Weights of a small transformer language model.
Size: 12 layers, 6 heads of 64.
Architecture: RMSNorm before each block, attention and MLP in parallel.
Training: a variant of Muon for these matrices, 114M tokens, 6952 steps.
MLP neurons of a small language model. Each row is named by its layer, matrix (gate and up: input weights) and neuron, and shows model dimensions 0-191. Each number is 128 + 32 x the weight over its row's rms, rounded and kept within 0 to 255. Numbers have three digits each. A neuron's up and down rows have the sign that makes its largest values positive.
After each neuron's rows, "fires on" lists the tokens most often at its 100 highest values on Wikipedia text that the model never trained on.

L4.gate182:147105102110126083163109157114105156104138135135068113090112129116106077125124117101107097149052162117127136063104141121149080112126163048128127171129119102119174220137112089106192099128165112159098081128124136118110151108144116099097113121064113121092130151132106124120141154161155112128099135065167074161123119115161106144144116133152123177096138120105072142170174086124115082115172169162123103094127087132081070134124127054168102087155126163119111156137178110084118160146158176157153033111107155144161140103092147175117190034109112125139094092136073056155119181144078156129
L4.up182:175151166126150087166185156115156143124158072109105148125169133130105137137181104145119136172063097158188132186142157142176180103133122105165133161151105149158160128117095170094076126117151093132103144205108112119160155140168147092101110081086098075184130121143105157097148174106110134186132186140137067127178174110188077090144140138145180178173178150164155104112114138089114131090138123100157157148098051087167168098159129101099105133139170103157124138185146108147118170115127137103148108133180090125093101175158101161166139111098136185194195178092106146084108149123119114107
fires on: "nd", "il", "t", "p", "c"

L2.gate369:169123136082128118124069086115182110097114115090111114084117136124083094105149109152110160199131117090161131174124139112102138205079082107165170152160113120136144163119122117130111108075180114077139120094105144133079136135121121119070150121171161104158175149124102186122125118086109146110128128153117188142107144099165153153140093055134081121115106133105124106109093189077110104081155172124161151137148149108150100200178132105135168148188181060138134177122104104166183116215204144109113124114154123167117098177122114142150099135153148128166140089161088103237160140138120167101
L2.up369:170150129137142103150121071121152109113192093115120115083157095141115170155130103177091093105205182113089131117147103175063143149158117182150207124159116083130120129155070082153133104139125123123145154080157124150106085179146145084109093106129126188124099123089120136134106140130184130120051144163174137143084116000099087155116195116113083149110127094068122162087084136108131156153201111110169104095108168120123090136138147165106154119166154105136096150116101187113110081207088142109107105157144166169155137112087109103138144127122140153154139164090096112157125146165088142125
fires on: " com", "om"

L6.gate273:086161119124079074075082077084128094102155088151132108108134163132132184144114123147161113137125127109136144144134171093155075082098064124164131156129108111127078214151080073137111137073116133165133125136091081076143122137113122150117108130089109119152117116165072182171146138080149092192183137134138151151072124114147090082154128121152129126104122113170129136177094157138089196214074085155137089072137123129149147169063103092093145159151073129105127106157121108107149141116150093093172137179184064137150112103095120154121135155164178132163143160084108120117159176095109149196
L6.up273:111145134109111125162122088099115133111092128138068151148139125111084148156068141162147187113158108187145149126106178164085099097135169108141146094183101142227131199167095102098123137137146122116132114125181071101096115085145128132093148119038145122122128072043147111151113119095130179136141119140139135144149120068114132159151156107128115111061133067135121140093087204124186106101209121146087089122151141080160121152145168145157044148144141153119115104125141137162183187191107112102108131160148123165174131119116164138110098149110149099132149165129094177151173082168093121170
fires on: "le", "en", "y", "an", "or", "s"

L2.gate458:161105128116149114160141134115146130062197189114149117164133116112131133145160144139141148110171152160158130120087133155142170149144113129139093091097126081102163210060120138178126082155195098093140145147144122173147106104168159118177137117162211142151127116111084168165182091161137143098095129093123102165154112086096154116139155112132135121102086115122203082144197104087095160167139157110129111114179148110123104190142214196131134107141154146160123133116174133093133156161152108184095096088135107105129158097118128132169122106116104209177068085162142171140149161099066149072
L2.up458:108072124100061102103100098166123062119182202134087119085142188183116082175111116149071099097124112096122095157077117123149107117120124100166162086133146123126158157056131128139107060118169178079110089140123146142121162162127142176170153209097130156148189173117109137156145138076110138120088138089107095146131101163086165143174186174121117081112054129168133113179156128160117111143146191153116117137149114110121135156107163147129138098144150130179114117101120128093128164156113089170141109168168149154092115141087141137170138166068105151111045153171169130186163144111143159108
fires on: "s", "g", "ed", "t", "en", "ame"

L3.gate109:148173115112171152098092098105138071107216134106124116128156083141092185142130127129091204127180147187171154100095109129139174142093117090086169104117125067172153107074081158130057088114071161100113108183107114150096150124117127097107125177063112165103120133120133134170136142155144128068128115109079195116080109152099119143141116165129133154138114090156185170117127084120084114116112106131114137159170157132077166184099129135171143122116105118143163105128130109112123121122144030137152124167119166120145124102132187162144102123197177129078181096170147127134177136068136191168
L3.up109:134163135109198128084180079089107171130204140099150087085125148177127164109120159148090140089097165134119139090073108115141148082136168109093144115188185103117119087124075198126131109099099090171084099180170136138112120121129119123145095189136065148124107112119150074124151105130127103127147165115113151118076077075100124156149118127139133135088204134140160202111102079088098175095101168181086115108137147106096161196102132153108100115146109127157135122151112130105162091153116069104158124155101141119192178123159143162139089104133150183144157137183130080097099161038131128151
fires on: "is", "est", "ow"

L6.gate38:151087094099091201106101126081102112165140165113116112136106150143111142184144179095126072117106179163136171137181091096198130128126053138131143081141127143125088054140134163088097133070084133157129126125104115154100143088129103154126133140121119137135132137128100118056108112129127162119149135105117121134130118102149140133211130179124121122087147140090149120135112098116231168079155131133126121156145107022063143085072164119130114143046079121122179053129163052103123094143170069121100127163104111188093147114146131108077123121122178134157147127098144135101100116109134158161
L6.up38:158100145141157131168115120057101167148161112127084179137098120107120095133175142117046101101132119143153074102087157156202098147106120106199116132098158190138109098168117149157124144088124125139167095054164141107180099160109150179143130162080121106104094134085125160167109104204105132102138057182118079206113141139126112117115121157119134117101173154135131145117136096131188114135136109133071101172168107122134091165128149122154121109141194077069145107113105134101162156154135081101094091137122108124133143146119061166179156132180112039171169124098090136143147155105083175104
fires on: "s", ":", "er", "uc", "i", "d"

L3.gate192:137139118114146154100131110159105118140157165160114090103172121085176204102130128100121113106114111174168136129154148142100034134136158087162126112082128103115136109107087161097141080118185177078118172179135085137138142081134145089144104160113158100047073128145119096165146121118091140149156146149129145095104114156157120145125059144117160217151111140111120123133154107181095110080142152160158108135119113079096219129154142106188181145140136046194131102137113086149124141158136101162009098154116112166111139138172123154110132166141079149127097111197117122104138149130105081137
L3.up192:137090135125170156115150106152093143177063126129132120158106083159029205171144130153110119197079147138191142114110140126142139166138176133078112124176175172088137196088107158094090139132207157137101131160123143172145069111127049125130194153102181179158144075136153107103191085132124092107090166148115095087083143121122083141134147107125117170171102159129149153144167146125133126164067111157140124126107132175163173080097128165124139138151078128157148147173137121131098097133172086131144162140135136119138136178189136156104147123124131112128164092090119123123158155142074163052
fires on: "is", "om", "as", "rom", "u"

L3.gate47:159097084070210145129113165118108126138118147104110082163140106197101121134104113159103132131193151129161105190149179185137083176099141124152123110123163098107103169108140132102173119148157167086058154072189174132151149142102091111117126149127100111096156148137088131139157178124077132179127119112150185064099244103109131087157154116099157138112085106185128169202136129143123064163140164118164127105145117155111105152146173115114177096129100077144167086146148152116129129110151127159103095161136099103080107142146157169153180132148180137059112104123120101129079159159123173133
L3.up47:151205118103118105129135157089146101133133143184105130137125078177105102157103144125118098154140139186149105147150129158152086167118158135081095156155107125114133177125096108124126059190133158056146144161101140189119175131086149117154148100155174121142125114106059165129117188130114133130197160057158105099160155135083195090121155119074140115119103172145204142114137135111132090139124141180156109175164129113139110138152102131101148123175095147148158134078170149124123143135166129190138118159131242181154097118125051141103193104093157115071152114088143130184080138111108158138
fires on: "s", "g", "t", "ers", "ow", "u"

L3.gate374:124132099126142112107106139138150190080125175075080141111142236118185096140118125121099067115197150148092112147126106121106124107168156151115090161090102122131139135136156100126092072195141175113158158149149135191117131121084093104138106172143098104157112064116184107102166157140154085111066098153156132162177091172132160110145157136125182150163125129072133075135111139198104163119175150115114122145125114128175137154168199090150135083149161113159120100134115140148112133169106156145101151146138129086119139084192105076119137166101146105097149125103058047199183120166146154138
L3.up374:167164062144136123130095183130168208086103176120112172131132209125153110077122194125120083127157151161074086092145132171121076077182181138143098163131135152119122141215111128091073140157147168101089124135149071154100101131062091145085077149146116142131142068166151133121166139150142105133119122164141136209115110153166105147165159158139178105128131169110156139171128149124091173135148139136137126119137095111164130142100128098137168110195180200158108100136116108126116141148090141143110138116145156067172183098142127122180130119078140125104144169147098109154200076166170137124
fires on: "re", "ow", "t", "ant", "en", "on"

L6.gate106:120154138094187122122130156113126104132155137082086191143076145108159151112101121119088132072102160216135142123106141143143086129125166133128119072136180118096129134082142153132104066165215114123115132180173075089122148117146151150117106165135174191130135093132161148185110147082114083119143148135123135136202152098084132154100152176098136173083108091123088182099134117114101158173126179155164174168102155136113082089125138128160110142129145136110095082122122168136101140133166129136166056083198098190097179143128165171113076111150149094065155082148125166142121097083194111151
L6.up106:110160147068174053119188193140183077114093206147048127097139107073169126096074095126151149124124102117188115111145100165102152152091170142156100103169134141089094078155135070180120110136116135112129118120189123089157129174135135146123123110124154142149110106112125189162152128061115129187143178114143116140166122119140158130070143071115114162138098141152151171162081149099098096100110078125102178105199112097125086162153117079148083069110114094070150119145172135136126143099137147112133152106061112111160113108137148104126112102113180136092133081193165129124080096077134111140
fires on: "it", "y", "is", "t", "g", "nd"

L8.gate328:107143171095124140086161150166145176072093161123160148155082179144085145174194152130124109071066167130136139133115129146144168114180105087187156098162105160095070131161075140114078149063063097145202114081136121141153110068127173131067114124057134160150132150160164071123118134133129129069147111065079102129127114122120107141086145125130118136163113156089162124121106165121165152107152158137067113131120137081098110123121146090126122137125085109119117125118115130124138040159101212141115133159196106080117115070111056135132130114180160119148193176126126103152115111150104152141
L8.up328:091145120175172161076115131124135142143159097153129155076095126161158111118120058132140146143140081149149087163106126105154083130121105202158146120100182115128102127076171192104100144157137114127065122180114102102176102159160208099106091103078106129117108186081139130141132111164155122052146107108095114129139155151175082133091120202117124115243113118133152130093144124127107136118111149125045137112093143154156091131099132149064137122113092112103087183102190129151087106076112110117080126090130172092104191165124147106135155157112155155161147150148076152182107189146122138122
fires on: "h", " |", "i", ":", " ", "an"

L8.gate64:203158126153161148103144145205171137105140175160154130117136139116135152094117155088116126090162095144162160118118088135107113119117118124129128111102143111191175072126131144084156123095122196101082141099104116133065181121100182155140118124119127127130108137160172172129153151148135125091044046103103129155129130154108025130153096113181087188152113104083137153056075179123116096126103166141125104073101100119095167174097124124097157143109106125094142142129070087107160039171128143162101140096136134152136110114116090172102117146180147187101113109161117099156202148122105105181
L8.up64:151166159127180122132133125148086095083097069111110094124133158170118135138075140121055137149147110126123168142115091087154113136104128117131101132109077124107136092108126070108147130119165112141118159138104101124091204124177135118152160153101167126147141151097163138160187121188163102072126172083126090121156099141130099185161141155140086179122119084108175186122117157195073131082070199161113132083072175124086131167154088129071171155167195168170095092183170107101122144102124175151108138154144143167117172067102163116150134106204118181111113130153140107136140079123127124189
fires on: "st", "ur", "e", "ing", "ber", "c"

L8.gate295:092171123147165174142142191106150113115108140147108129103069144124121167095166166133111112143097130149088141104129110031110109105111132142174100113117124124090148159142089103159137130063170166139114093100121125139146126152148103124131127072139151132081134087033114160179121131111116151150143122104110147148191106153075055149122082211111170168111170140146146189041150132119119171135200099157151152197137187077094139132101120094174132188121107110183141080136132110115167104137163149089143133179071111115101145093138127141135152126092138062136111183098117131126129055133169168129
L8.up295:081139145085105134147133057104160116088212179123132104158106146086140113124142174156139151088150106166132117159138159065170154114186107094138138162149112152113133116109127160125161116092167111127163128090076093124108062121178113107134150110071102129116062114081139100107153151136111087136161091092067131167077108154119143134137102113119067118141192198182096082093157110082153155122058058136126144164111144101118156147125130128136132121172151117081135063168154134096126139090114102119128200102147103136162129106160125163062103150198151145115145090047104132126065136092172169142
fires on: " in", "ch", "uc", "ic", "er", "f"

L4.gate347:113131132120084176128146134116118070114133131113061088104095195116138118073141179139139140086102136134164107166091173190124141146141108093155103108118167181148155124149093096118129138114150144124085141163166142110071114144154098140170143068086104077140131117073143121115100171102144054212190098135125144075124118193185144140108084052160094145082131096084144112150105118144144125135133086087165111101143061125133129161108159134114148132169097093073110103090133201097127130169188159110106121114151099132121169148185120117108166119146179098097108189108113079139188059135138097098
L4.up347:108155141112116149128157067102140122138136117156154088118150183083144135098084130099081077096108111126111128162134113115131180142145118128132140121128175136117065126122118078147105125117077099146104129150101156122043136118172122155136107108157117093141061119114098093165126135130127122196139108174107147069104090142133078143090068094158096104127130027143195186134090159082122145136121099136117060084089144179142167100102109118121188146149092055143069097094067106116105065139151121097107134154091118133113196161099131125110147169146158194072162107142131098129205150084113107178
fires on: "y", "ly", "ow", "t", "ver"

L4.gate377:163136081104148154118090112171114144087097067061163160129172121173173112153110150118093178157079152141117134127121132124157162150086157120159117101129095141096100133140106082067108096087131127130101153205139122101122128143177153096149134156126143125130142157127109176168131131088153129192108139106098099043108123148139042146154157120113125109090128057146135075142168139166117129187146145112111119102084114173088119114162164106128087060154172094134096071121143081102094099158154132176052127139093091139066145096103086109153190142132096165095150057182161123192140128126080121148
L4.up377:099092116131157106132157156160077121111168112131141113087134146192082115197101149143108103137130108187127167097095065184107082114050110131067184104105149103118136085110071110151099138127104138144161088092137106203125178166081109089158111169136187125134083149087103147109179113164077117172088096114089130102102116148150100107132114124112140127150112105202176135126158122177122120149128142192081180166108124101120192203179133149091121137121122179177150117089164124066113147151105104143188144103103125139098163172099134128122093162142169122080121086154118145180106093178129141129
fires on: "s", "nd", "w", "t"

L6.gate16:120137124151129132122113114141116109148197157178105210146122129144110113050144149109092146113166118162169147161122138071137134101140187178133118118124126132097136072172146114110136085111143099136125188119073191084133130149150121108100135132204148088100159097150116125108136154177127111094087114136167114126199178158172108131151112098066151123092085088121110159136136146176104106138158176186137123099095160102138152155142167151137155169101197210117182098091129125183149135142164145135126224140177132099183158128122076148105114147128132089045134117089078100137146186098145085114
L6.up16:171136083134145153138123125085098122123116069133172084116184113175081149147165141143145146081138093138134153083174141092086195171122095096062149084179122139098121078114106079116149144136152174185127138141106168168146169122122117079099126124146111137114123093121169119113095151125145076171148119164171058161106104167100144152153105131075169158071044110143102153132148112162066111111166099122106130120100116098111138142080104153111131224129112183096092108184098135183154129170083131162110115103123140114121147060137152122173129111190145132081145081149176198146093079116145138106
fires on: "ed", "ing", "og", "st"

L4.gate184:138095113166093062113131163157102061111215115107093125154097144095069145111164155113088110086124116120114174126110170124109090139086143098126102147148109151156162198105146152124148124156159189070124150134156057118144113100161128113134131166183200135177081114157183146148155136155121134161138131148112109135099171126172088153095100128115147128173126140058110140127142134114150128172169182182092118099113157147147095136044140084138111138104117096153155098077183038123125194131161120120134115129118117183135133133197086143062124124096062155153133165166073144151096122122113091106
L4.up184:082144079145102122132083098137101114119157085142108102125103154127097189119138162074080104110154099173161117154106173164147121143129176050103054135145169146118169179119158124125129114151058112129107144128131136171120096125144065085172100128142208157128082121103176170116116129131120105115159101095124134123108143065105094108090146140156162121161108188138124103099116178134184096155175120176084150141131121127199064148104119190119132122174139201112150060176087052097141207148120093122116078129127125156120155128130078161114117145099073138137134118143128183146116196139154096137
fires on: "ic", "ag", "as", "st", "is", "ric"

L8.gate509:152129118159111071098135144132137149127141110187135106164132123126058120188174150093139107119125143175152139137118139126161090142069070110127158139168121127142145134159160136097190135070101144157124106183131111199077141191095147135089147122158112081104090114099181128123119188110111083175169131150167167126118144106203160122173116119154139125177100115136129119152091150115132148051161157105111119135176182084132148166067105163137074111081047124074123114161137147113190180145149114151120099139125042130171111094122130105124123113064147147088082175108150117177144124195077126143
L8.up509:140154178118135064100128135112069121165130132174146140155095139096086095087170076077156141107160096165117121151130125101080132078091095109107125139081179124163129135197157125106119211132138132175119105091153133154082161160142075153155128142171145079082179072137074109142116169094101113208179127211151120091133101128131084149140103141056081130114096118150121113113099148103124126087079176130104095132207211117091107150111129138186108133129145155105114111121090137115095159151128130058130105187155119168153072107178141123141135099090149119124105109095153129168109106167100089136
fires on: "en", "ary", "ity", "t", "ing", "or"

L3.gate298:113081095113133077131101105137194099114182194150131128124136120153196146111203125108069129154117120150146127091129156163124104140142160191116172178150116105165053185100144106141125107120140148120116150125155127139206109120159050108071097159117145172149144115155120129106157133197130165133141244104178094150112116084158154075093183110100097154137101100169150167090149112137142126148138119154156129143181110136124205192150097140139163184109152108067100150106099158152111069096110102156111110125132184144093150119144136167089128165156074113123137115145108135083165165138111149131
L3.up298:142102137092092129116184120114143137168158164122191103123114099137150159146129147090109202090109129107162153108124121129132132168102182166130170158137106109152102155151056115182170056076114188159133116132169216136096139099158121114098132161175118148111138100169114074145170102165122096145174141112136103136092123095062144157126063069089086131113164157133126126112106167132087135134093095173156096152174121128159143188093134166086134152160087120121061127104079116143115091070094074126098100122127130166133110046171133166117157124170114155119212089158118072117108186144138138133
fires on: "ent", "t", "is"

L2.gate416:146177134074180130193100153099127169102162103120119078162090128130074103104126101142112172163168081160151135184165148165094136091096115100085167122110184111131121135146134133126125122114155096096091189100106141115097150133152090145105136143141119120114142116099153171180169092187145125135102072224113144164099175099082130175100102072132119178078070132088178130069142135079099110105158114111160156196145148109108134194174152124109155114180159100162111109131074100087137157171195172113155105096188155107135116134123140096121115158134118169152159098154089137172186098116159170145
L2.up416:166141133117158128153107178153094157130115117169135075120108108146139179133173151089141104114216139184155077104121108170115152117118131180119165106125109082134117146092132114143160129144160111085141191136087085111080130153120116121118125123169091068119156124042162143128087113080184137111117136108142198172178126169088143145135120113133128100188090104170196131096137140121156104138093150158145093170117146136073099116112171141141133146128157094232119190110127026104100106174136134088132173144142105125031130132135099111142144124138165127129172099112108129110077194086136177132
fires on: "om", " was", " were"

L8.gate491:109140195089144075135096166089146139125156101131096154103122153093062143143080091164160154173077110163117100053133200062105173113172123101064092090120135156118160149098071106111093135128135157152114138155117139128084096189076192112122115118157100166208140114134129124094129097060116143125086106122066144173117170152146078156167127096195105144103105134091187096110108130111193116122133098135105151124145156081153072180102112175149081138159126163092178079152126141102082107103133135117090106133124128109138126090120164096102140106126107072121147092126119083125117083069153102102
L8.up491:106122125141127131082112149123124140070126167136115168124116134178208148148106071164078099081116170133067124089122085129135154119166173144094135137122136147157132125137146097086111102159075133151219135120155136194152141168115163179152171121149097136118169063079147140122135094110120172074159142146106094101161070122084140128071145107114095161070188182115109132116134087101147117052124150122103109118233114181083054128161077169176134114110050121125087148164157121117103145112119086148134099118128179145122097100145117113143142194116153110121148147105069163113132123095126122157
fires on: "and", "he", " w", "ir", "ain"

L4.gate491:091091099059132146107148158101157141168144189122159136157169175144141085155193162140189112146132106104121133113189140122128164173143132136120113151140167184097171120096131169107127058136121159189151123134148169133069171130164091093079164162103084175129166088120117137094129140161176158176094167090128120159128104048148128099111151160101099101132166159147144108123092102124122092133138113130162147167111155056154159139154127139077067118147159112138048114102153130129126099160148123183139122167072173177068115163138138118108122071097123160144171121058076112108080176137169168097
L4.up491:117129128080195142167187095116195110168131193109176078142190172142101121125151181122147150141101134062103126096157102138081139177103143118110122150127149166089216170134131125136129101131167162164132084145115154147116117138162091118117125132121127177130140119126105118115166146176153087166089132101148166140115130038187141127119133103124154097097168140176127120102087113058143085107104079120173118119078169062151145148183108153121093113097163130135102132154140139117099150107125150105130139089133159149117161174178125102134103041102142182153205065101079129134084117091166193115
fires on: "$", "t", "'", "ill", "i"

L2.gate421:096087091141144151162132173106125150101119218167195133147091117153132136099170142120124129143107107181155088141153164221122158163138127202089115080067166134110132142130111119187085130180063135142151158097142157201187108131148064138066133153165131149128141188105038106141159085168074095095119139100164159145137083108162195100110172120139113136092159168131086145204159111075124165185162078107102137173146155112114147155126180146144140142104109114118099160109092131154113159128100127111102137139131123127128152085148145097100138111150118144089107127153076131140158148132130181144
L2.up421:106151104134145176175141154108111199166159171188150115089115100195094079120144157123130169110084116152111179101124169172112149121105138113099153135145140168110109195118133102181122116159085152126134093163213143170167146104136152091139094187157142153119159116148095039149142131134094173156147150165171120143119151104120165120147145127129112169137136115118149182172143108126132136147126109065142088114088133103102133203066164105105134107163097140145157149138088095133119116106035126075097092120145099144110106152124088087172120160143166180136069093118068073041104156181115142120
fires on: " that", "t", "h"

L4.gate317:028135096096165133099161072144143145145098136137086114133126156158156113163124112157142100085144117165188153146103121051132113123148145099099146085104100131133127190148126155145122092090159137129128106152141167140101139092117137145122108111089099139133122063123089116145137167100074151092162139110110158136159094187094166085175150087109169111167087102106139159118137053119183227118140076142136147148143137096101179080145147142134154126110178133085207103094074100093178127185165111057120145133132070103122147112123124114104076129112138085167147084116135084068137063088120178142
L4.up317:154164149053147125139192055113092136143144149208109103127067167155137145112084110178126161092135117100117118145177125108166118134136094110077098125102132112088120121103128135115112131172074115158106139168158141226128096066190149155118141139088115164186091111134156112122109136170137208068180160138181098132127129144178163131126098181155145137148118152133177166131112147152111147150095090124140153121109167090052092090103144068079153131113137104147140087112155103137101123121181128089165114202128079110119122130088091126102158113141134084120160141101069144167212129085141151146
fires on: "ow", "an", "ec", "ac"

L3.gate486:157080133184095058064152152127110141128096149187105130147084155145114118126121135119149103122123133155126126185048137113112126101152093153158104172128124088118178146123070129124106059098173182076093143117131108159075117138146141136121164187130071119159142130106109104134130212162116142137126195111163127171138141135090097086129085143134158157149120077120120153140148092136159165130135138103169108099122111118099140118141181148089207168157164076163056122081087091121134089155159173131104049159078151192132153106129139080098123132147109173101074134121095055123195093116113100120
L3.up486:159110094112150121090134147160078149132106164210089162138117128099154123183101109115121140046129071107103072104144130127148131139123056129111114144109131119155152159131104142148099154144111123113098124173166156193095162055122125084121084126122090143173127109156155181139184134155146134172149129097121079139050155153131068132154115132107089153135149089147112146187217134129188147143142134083131091053104143167139151066103082104087191189173128082144089089114106091148116104156125127087099093190099128102131142169112085133125130137161112154127127124138138114091191080146112191165
fires on: "ot", "ow"

L2.gate374:109117095123100196093100185142140179087163161130111096159146152114093160132149134098072130196168104142112154119164146154125065137125113129139131128146211128132123124124170158114144110095150080184131140127166171114114190118137135136094171192152143109095148125129134168168162172186138138155105136135172137140134101064076182138127175153149109110153101077110147151059096098037151120137151129095122080147116102125109091116158064122081193154114116106149148097121075097125160116172096163147167120104180104051104154160144134134169140140143097142080097135072034122112125159108152085114
L2.up374:163120096119059122064094169155139130128147170149109106100134107170111106113164124108047167147212119173142099124121118112136133164138147113132150092166163128112107163149147142166131101123122165196102138160137157135118153175108171132136208158181162134098154108112151139167137132158117175084121089121182212165132127098102139121140214098105104107150099159147155101130081121069149102142087133091119084100129073152168124134116139140123123089134147097177134161136058138176115192128140151129168134104123156125155121119123128153193141107084096128045056150104026126120142175139128082128
fires on: "\n", "is", "t", " were", " or", "%"

L8.gate444:156126127057157130196181133083124119140088132111136180193185078129137122144135124136162154083146145123157140116140099166193116146114145210082120127126140130106091188113108127117077071153131171150135176077173163065160096102162090043135166115084105114106155131086220124181136131144156036156124134144115178121152149122082060097086126153137142166115115173160126138138105090122109136170130137118160156170154109086068097150165079134105118134177124126120138149150131126139084121135164136126154168139120161127080177175095152152072121168143149114149136138118132147130068171108152163128
L8.up444:147137108147137096140159111216140138105118140118136140112140128114089037123100118109073112089164150094115163151128174083097059141123126139128183190154142121162105097129102180138126105118156084114139119057103111085108129187103147113123123093195116093174176098112137093158168144091188081207110144120143101177224098151124119163137098131104122146110102112117156114129126160092119081077102103145148176150152187130141123126126138094131135094187140155129155162155090109135105091143169110088117166124131147073176169090187190095106160198163144133065172103096118117114128153140170111149
fires on: "is", "t", "es", "res", "ic"

L3.gate246:130140106137087103052159116116165127092119115152117121139148138103119077100194148093160107151087103151144079106143164189157128149127096130123113122143120114122123113152128140123137149113138095139171088119145097153118138165137166150058191098128166136118134102161196139184185187137095143133126091144147183152090103130188176084150160130084141087114172147054086074122085093111158158113179114081142108130140144172161108182155161105149127111107137071140110102140084175164107180162052125124133069164162136041157124160087181138138079105091111178126154103058124161140144076089131160139
L3.up246:141151155143128147132129141142098111144125160130215170070117162156172087107077087128142165091140122136159092138124131145082144102110097104139105142105079132137131137141190098123172122156128195146145117151149098050152129156156092213115111110188107079061084111163147171163168146136094098152127145119139168132107107148135150173124126078181162138173096148080193168135078102115116171172146108115106124124121108121143113129151121074129148087096162048150147096144141147073113092123144166076107126118139103122120126174169115136174134162123135130084111076077098060196032106138109185128
fires on: "t", "up", "en", "it"

L2.gate182:136129153130161148136094108116081191097162098110077094114130147122047097128173080176095108145169150128092122149146073156078114128153087130158120133138160137117153108060121114175143083100147117111125101109116147151104087153172127134125129113095115093146184109063150164158121104178131115159116119094157186106207124099089126135069155091128124181101120170088151133059155142082146126067154132084132118120147196120119076122157163112102214143179146082106080171102081168131133152189086117115139104063123118136167128152147137185079118112096101153149144118064076119157108191109122111119
L2.up182:142111148127127138120079105147090255118134140173120118146100079142187110169090075156174120160159113137167186163122057176080171112100108091104164143131110109111103090146094128147139096164108111061108122074171141148127084082163119146138088128125122109192095156143188127121164081135175117184104095144147119123141147126108077176095156075108085161167109109140161120134125214118165116128120103118166152114118175115095091148157143091134163125090124174165061126151097144137103134139092140059164065147133170121128127101132105149120098077135139095124131172145121145169160113119205159133
fires on: "om", "h"

L4.gate344:137198141137146117157133080128165119113160111123144117144170157123126105196145161083106144114136160106107150118108185113121132128176124112146124101078132077131087102160160114114100152129138143136132206217118130114118127125140098121069069157125184119121124145177129173122130136193097092079109128126107154110102158201147060097131084138130084131056115108152158139104119120125116087114087139129142140115203104128119144136135089113112082144139140175048119108151158154135103070165121162121202109062146121154096150110189126172111109150189099142119181118105054153201220151115118153148
L4.up344:127196101094181091143177102083171106150139115107101117177162113136152172164187141090102175159129160120116153131110177134138143154143171109146131158101108111131128121099136080131131166130081160075201203175134130089112104107147100114092068087085139130105119135167089156142137142165136082094128156166128134083068097129159092110098064134166096123104146132115112113119079098101128110135100083171204124133190117123157106132181119147095088141131109154078146075149149158131087042127097094095123120064115142145128170138158160210092099122170129137132182128106101187133200159091144124122
fires on: "ent", "nd", "ld", "ill"

L4.gate96:112055080200138100060093114133177109162186182114107142160113137144145123134164156137121129150109166133083141100135115130144161124186122131131163167160134126151086136126114138112118076090118140169125110150143156160193168101080100107094140172094147117119156167174128114176151117081108146179119148134139066189086114121128105146108176150195155134140081166158146161110172115135113129195194119111195131115182160072133176069097100126100131144112136114075175096128125173126146110047143100142131102111102120135107193074112171148071117174187122122141165119088149106157170107109133189122
L4.up96:147157160158144122111104147092107139072140136179130170152098091156147173118170141142108114165143187103077123100148110142093156202093089122088138135124148094089171137116137129087173109180099122095106146154126126134168125131202087103084161177172128138163160103143082070107124089132184151108153167160110096176160129166116128133176133142101113111070056084138143136105101054120123085124143128143189138097134071118117193097144107132119092124110141105135113092206194129133156109126128099079123108146147158147074159070107059101139115207123169176130165075134118089159178123147154132083
fires on: "is", "ow", "re"

L3.gate148:115082119154152151167121139074162115070189174162129106124165175155148135116201148111127134145084155118151101125153119111114137164183145056091152158073071189119140107104110133147159143154138110174067152170120149196120114089080099164099123094115146091162109098144130127097152130160110171157106164132162175068172174117195097124143059121139140162117122153106177074129128128143155154166188159180088125141141127141161110205146149110161082138102125106133122071074112133130087114103159175127178111111116181144069095084084093151097121111074104141134102082183164092149096118117120127134
L3.up148:152095144131162144139128107099160134093135194142160172139145173106147093072130189111178193125042130135073114111101143115098126115127110101068158081103094165131180157142154179152157111128143166173112191144068114163109122075163129151121137128162098123099203105139137111090172128112126187136137150172151134073189129149176088082113093147116181134130140159123129087175158140169123122186161143191102138136061080084109111159114181153148099085098131078150096117116124087118125133167114142112141100150209146164082136098139099137137160147080128125149172087108198131107138149081138109152
fires on: "n", "t", "il", "iv", "od", "ust"